Part of a small language model's weights: 3.94M parameters, a variant of Muon for these matrices.
MLP neurons of a small language model. Each row is named by its layer, matrix (gate and up: input weights) and neuron, and shows model dimensions 48-111. Each number is 50 + 12 x the weight over its row's rms, rounded and kept within 0 to 99. A neuron's up and down rows have the sign that makes its largest values positive.
Before each neuron's rows, "fires in" lists the words (lower case) most often at its 100 highest values on Wikipedia text that the model never trained on.

fires in: "european", "people", "the", "activities", "europe", "activity"
L2.gate577:42 42 65 42 66 48 60 69 45 37 53 26 55 64 40 54 63 63 59 47 57 54 33 50 47 58 53 56 66 57 29 44 53 42 53 54 52 28 50 65 50 57 68 62 40 38 43 11 56 65 56 57 43 55 73 76 20 26 39 45 40 40 56 59
L2.up577:50 44 40 55 72 40 61 66 38 35 72 45 50 64 56 42 38 49 60 39 50 38 39 33 26 40 51 54 56 40 38 42 62 58 41 53 47 46 51 57 48 51 50 44 53 37 69 35 61 43 57 34 57 40 66 53 56 42 44 68 53 67 35 22

fires in: "would", "won", "later", "worked", "wrote", "died"
L5.gate563:52 43 67 43 63 63 39 70 70 55 40 32 47 67 56 41 45 44 46 33 58 46 68 67 35 53 32 59 75 40 53 57 40 56 41 32 41 32 47 42 34 39 70 43 64 65 33 64 70 48 51 50 56 49 57 50 65 54 56 49 31 39 55 54
L5.up563:47 35 52 45 88 50 44 69 57 34 48 50 52 77 56 18 54 41 46 41 52 59 46 44 46 40 63 49 48 18 38 50 41 55 54 54 43 61 36 27 33 41 55 49 65 47 37 44 38 66 60 41 54 65 35 60 62 50 54 70 51 73 59 45

fires in: "of", "having", "husband", "housing", "houses", "https"
L5.gate547:69 52 34 56 66 71 55 56 43 42 43 43 43 44 41 45 64 71 57 52 43 51 63 43 62 60 47 46 42 39 43 50 37 38 46 46 36 49 48 75 68 33 51 48 27 54 62 39 60 69 47 71 49 33 48 51 50 64 53 40 53 38 46 32
L5.up547:53 59 28 45 49 58 49 71 58 40 43 47 54 65 55 45 33 49 63 44 51 58 54 51 45 59 46 38 29 73 60 50 52 43 48 62 57 60 48 56 59 63 72 77 62 51 66 34 26 35 49 45 69 53 40 41 44 61 47 70 44 61 33 29

fires in: "after", "before", "by", "therefore"
L2.gate177:70 58 52 30 52 56 48 47 31 43 58 32 31 64 62 33 38 43 68 54 28 74 50 61 68 47 41 61 30 42 56 55 84 41 62 53 54 54 74 65 68 57 53 42 60 53 50 34 26 49 54 64 36 26 61 62 46 58 77 61 42 36 50 42
L2.up177:41 51 50 34 45 62 53 37 46 70 61 46 14 65 36 28 54 50 61 69 32 58 51 36 48 44 42 59 51 59 50 38 78 51 49 38 53 52 45 65 68 50 30 35 50 64 38 47 34 45 55 59 47 49 54 57 49 47 49 69 41 48 44 40

fires in: "album", "championship", "german", "film", "germany", "permanent"
L2.gate6:66 67 62 57 54 64 38 47 50 60 35 51 12 49 48 60 49 51 62 41 55 50 39 43 29 51 72 64 51 67 48 67 30 53 43 61 33 49 52 23 57 40 34 50 50 66 51 59 42 44 53 49 55 72 68 49 54 50 43 33 72 51 58 66
L2.up6:55 54 76 50 34 45 83 58 68 44 34 53 53 54 68 29 65 55 40 42 32 55 35 53 51 55 70 40 31 46 60 51 49 48 67 67 70 40 52 77 54 60 50 42 39 38 38 46 35 58 43 51 63 58 46 46 53 46 56 29 65 64 48 46

fires in: "however", "under", "given", "how", "with"
L5.gate629:53 21 27 78 45 59 69 31 66 61 37 38 38 37 53 50 41 58 43 50 52 50 51 37 51 39 65 55 60 33 37 39 57 59 74 62 60 47 57 48 59 20 40 50 53 79 39 48 37 59 53 57 54 50 42 58 37 48 60 37 52 30 47 27
L5.up629:36 54 46 47 56 43 58 24 50 50 73 42 40 54 29 53 49 49 60 41 52 52 61 45 34 24 50 50 40 34 57 63 43 43 52 50 29 39 49 47 41 45 54 32 45 58 35 53 51 66 57 72 47 33 60 46 43 62 50 53 42 51 49 45

fires in: "has", "on", "song", "new", "near"
L5.gate245:41 56 22 39 49 47 54 51 55 55 53 47 38 44 39 58 34 54 46 54 62 43 41 53 66 64 47 34 37 52 45 44 22 20 52 42 49 52 48 50 46 72 40 61 64 46 58 80 44 49 45 32 37 36 38 36 24 49 76 20 51 51 75 50
L5.up245:49 32 50 48 54 55 49 54 38 54 63 59 49 48 36 44 46 61 55 51 54 34 57 36 36 65 48 66 54 36 71 39 49 63 61 37 35 32 39 37 56 69 49 61 67 41 52 62 53 58 56 37 68 36 43 59 41 71 26 30 57 59 47 59

fires in: "the", "one", "an", "two", "three"
L5.gate473:46 42 50 29 28 61 61 69 41 53 45 50 48 46 57 51 58 37 54 33 46 37 64 46 35 60 50 54 61 72 40 75 41 33 62 65 54 64 53 54 50 51 70 59 68 50 40 61 55 39 34 40 42 38 49 44 48 53 33 55 46 56 67 76
L5.up473:40 62 36 55 68 29 44 61 40 53 47 51 33 58 33 42 51 62 37 58 60 33 43 54 28 52 61 59 57 58 52 57 61 39 67 47 53 51 63 24 58 64 61 47 52 39 67 56 31 46 37 27 39 06 41 55 56 67 17 50 49 55 60 32

fires in: "set", "services", "sometimes", "soviet", "similar", "family"
L2.gate29:45 55 46 49 64 61 37 59 37 45 55 52 53 55 49 50 54 54 63 78 57 47 56 70 38 37 55 35 60 48 32 56 52 49 55 44 35 39 53 63 73 71 54 56 54 48 64 67 49 49 37 62 49 24 70 69 37 52 74 44 39 53 50 53
L2.up29:53 69 59 49 41 61 61 29 46 38 57 45 53 41 60 62 50 44 54 44 50 64 26 47 54 50 42 45 43 56 61 52 35 24 66 19 56 55 53 57 58 59 62 43 49 40 44 51 54 49 47 66 58 62 70 55 48 66 54 38 44 68 58 57

fires in: "before", "found", "more", "founded", "therefore", "music"
L2.gate212:27 65 49 60 48 41 43 60 42 47 43 42 50 61 68 46 66 50 24 46 33 69 50 56 50 66 36 46 46 45 47 40 59 31 39 37 52 40 49 67 39 55 51 53 58 53 30 64 33 61 54 48 55 49 62 48 30 38 51 47 63 71 47 42
L2.up212:29 69 34 38 39 37 46 38 61 56 50 51 46 68 32 50 56 53 43 54 33 53 49 43 29 44 49 35 64 61 42 48 52 38 48 42 52 49 58 52 66 36 28 37 55 26 43 42 47 39 66 73 49 53 37 75 33 66 34 71 41 53 46 49

fires in: "as", "city", "time", "s"
L2.gate294:53 64 48 66 50 84 69 64 53 44 56 73 25 49 46 49 58 55 28 61 50 29 56 50 33 57 59 32 52 51 49 46 68 53 57 41 29 74 47 56 78 55 35 29 59 74 63 33 50 48 55 56 67 50 61 57 74 55 65 52 66 51 54 27
L2.up294:74 68 60 52 40 40 55 37 44 36 53 61 40 49 64 63 69 36 34 57 47 48 42 53 51 56 55 38 60 36 33 34 53 55 58 56 40 66 50 54 77 45 62 37 59 78 74 60 59 65 58 55 40 62 60 49 43 45 68 43 65 51 47 60

fires in: "english", "due", "arts", "political", "domestic", "courts"
L2.gate578:44 46 41 49 31 40 46 60 60 45 47 53 76 74 57 51 43 49 65 74 76 59 43 55 79 63 51 52 55 68 47 53 55 62 71 66 66 42 67 33 54 43 66 63 47 53 43 36 46 44 44 38 72 57 55 59 49 62 47 42 53 68 52 63
L2.up578:73 34 48 33 53 59 34 53 47 56 52 50 62 41 33 55 66 53 59 62 23 55 38 58 37 41 44 37 42 65 50 56 38 65 39 55 25 35 39 43 43 37 46 36 43 39 68 64 57 33 44 62 72 31 50 40 61 55 42 58 39 51 64 34

fires in: "at", "joint", "attempt", "attack"
L2.gate459:39 50 30 71 53 41 62 59 63 69 39 60 28 77 45 55 56 44 46 32 63 57 37 64 54 71 59 48 52 34 55 52 60 33 43 51 29 48 38 71 43 54 46 21 52 48 51 51 53 62 52 64 50 64 60 48 56 14 47 55 43 60 47 41
L2.up459:28 61 59 37 54 28 62 56 32 52 67 59 39 45 44 47 68 63 50 37 57 73 35 48 40 30 54 51 55 33 70 65 41 58 35 46 49 55 47 42 68 61 50 61 58 52 58 45 46 48 61 54 45 51 61 58 40 43 71 49 47 61 51 73

fires in: "of", "later", "and", "class", "to", "classes"
L5.gate441:47 74 40 60 61 56 51 69 62 32 48 35 36 59 34 53 30 57 53 44 60 59 37 71 56 58 32 44 65 31 62 53 54 45 46 67 59 56 48 46 43 33 37 47 44 56 60 60 46 56 30 62 26 41 45 50 55 34 47 47 35 48 50 54
L5.up441:42 35 27 79 55 41 40 55 56 24 33 55 42 68 45 56 31 49 54 53 67 55 45 49 46 35 39 41 57 27 48 47 68 65 38 49 48 52 59 39 45 43 41 38 39 35 51 51 57 47 51 57 35 38 63 74 45 69 55 56 42 31 44 58

fires in: "european", "as", "europe", "authority", "asian"
L2.gate306:20 59 62 52 50 69 73 37 59 45 65 51 79 69 46 63 28 50 40 61 48 74 55 39 33 61 44 54 35 33 54 60 79 38 54 78 33 53 51 47 58 48 56 48 72 45 57 51 55 48 55 36 42 70 32 57 42 75 52 73 26 53 47 56
L2.up306:40 58 48 55 83 62 41 36 60 45 62 59 48 57 30 55 43 81 43 37 41 40 75 40 22 52 49 65 37 52 35 56 52 51 57 67 48 50 39 52 33 56 48 42 48 58 52 54 57 66 62 40 43 41 45 22 46 61 51 79 50 48 51 38

fires in: "september", "five", "three", "free", "became", "november"
L2.gate359:47 34 51 32 41 46 55 65 62 59 62 44 62 20 36 68 31 54 40 29 49 51 29 68 67 42 59 49 53 31 34 42 62 48 51 70 32 49 54 45 55 42 53 68 58 52 55 33 64 44 45 40 64 45 38 49 24 39 42 40 57 40 59 53
L2.up359:65 51 59 64 67 40 53 59 30 43 51 61 38 31 52 59 55 40 52 38 62 33 46 35 72 41 56 49 57 44 41 48 46 44 47 59 65 52 46 09 49 65 47 57 55 57 37 49 37 32 25 64 48 40 56 45 51 38 31 53 48 59 46 59

fires in: "no", "city", "ukraine"
L2.gate285:46 42 61 48 51 72 51 41 28 31 53 52 48 65 44 39 74 69 45 54 67 49 63 49 62 52 50 47 60 54 30 47 45 50 54 57 58 58 61 60 37 54 37 35 46 57 44 65 59 34 45 57 67 14 50 63 58 56 45 34 31 55 62 61
L2.up285:38 43 77 50 47 44 52 23 61 44 36 64 51 54 50 33 69 40 62 53 51 46 43 40 33 50 66 26 48 42 55 32 52 34 62 61 56 65 56 53 53 45 32 44 55 51 49 35 55 17 38 31 48 34 56 52 43 45 59 30 35 66 46 66

fires in: "university", "political", "notable"
L5.gate325:47 49 53 49 60 45 22 59 47 61 49 66 64 76 47 64 42 51 68 46 36 65 54 52 38 58 32 56 65 79 53 60 48 70 47 42 50 32 49 50 43 25 38 58 49 36 38 51 49 48 53 65 47 59 52 32 28 62 47 36 47 57 45 56
L5.up325:51 53 54 46 40 64 53 37 66 48 38 47 45 34 32 45 56 42 58 46 58 55 59 45 52 51 36 30 87 60 43 64 54 72 41 50 56 31 42 58 34 28 56 59 47 71 40 61 43 54 44 50 41 38 43 46 64 55 51 73 49 38 69 62

fires in: "national", "new", "political", "five", "jewish"
L2.gate127:59 63 53 63 48 41 46 77 49 65 64 48 61 57 23 64 34 52 57 51 64 52 46 29 41 69 58 39 53 38 38 61 56 78 46 32 65 70 57 60 33 41 70 39 52 47 51 48 73 71 43 37 57 38 52 42 65 31 47 58 66 34 44 59
L2.up127:40 41 60 66 63 53 42 50 47 62 13 63 48 38 56 37 54 67 64 44 37 44 53 45 62 55 24 60 61 50 62 63 30 53 67 50 48 47 32 27 50 31 47 44 46 59 49 48 46 55 46 72 69 51 48 84 50 80 47 54 64 25 68 39

fires in: "usa", "described", "mf", "mm", "across"
L5.gate597:37 61 49 24 62 61 31 59 46 69 58 64 41 51 76 62 52 21 49 53 47 51 55 41 62 46 58 67 33 48 68 22 64 46 49 37 46 59 37 54 38 48 67 63 71 38 54 48 28 69 41 61 40 49 62 41 49 53 44 55 37 47 50 44
L5.up597:31 51 47 65 55 42 42 52 38 40 56 49 53 44 36 47 42 60 59 54 34 53 53 41 52 36 57 53 44 53 47 70 39 49 71 50 46 42 44 45 53 54 49 56 29 34 47 37 49 29 47 46 50 42 49 55 47 70 29 54 30 47 62 61

fires in: "new", "number", "name", "no", "now", "named"
L2.gate396:41 55 64 62 53 32 56 46 53 63 42 34 50 62 36 73 64 70 51 52 41 66 32 72 51 32 43 54 32 66 48 67 34 29 64 35 35 39 67 54 61 59 42 65 53 66 45 60 34 43 53 46 46 43 61 62 57 39 49 35 31 62 39 64
L2.up396:36 39 58 45 61 51 59 47 45 57 57 50 37 60 51 48 75 73 54 57 56 56 62 58 69 67 54 59 64 25 43 50 45 33 51 29 42 42 58 52 32 21 38 68 37 65 50 58 41 52 40 49 64 50 31 55 46 52 47 39 47 55 49 83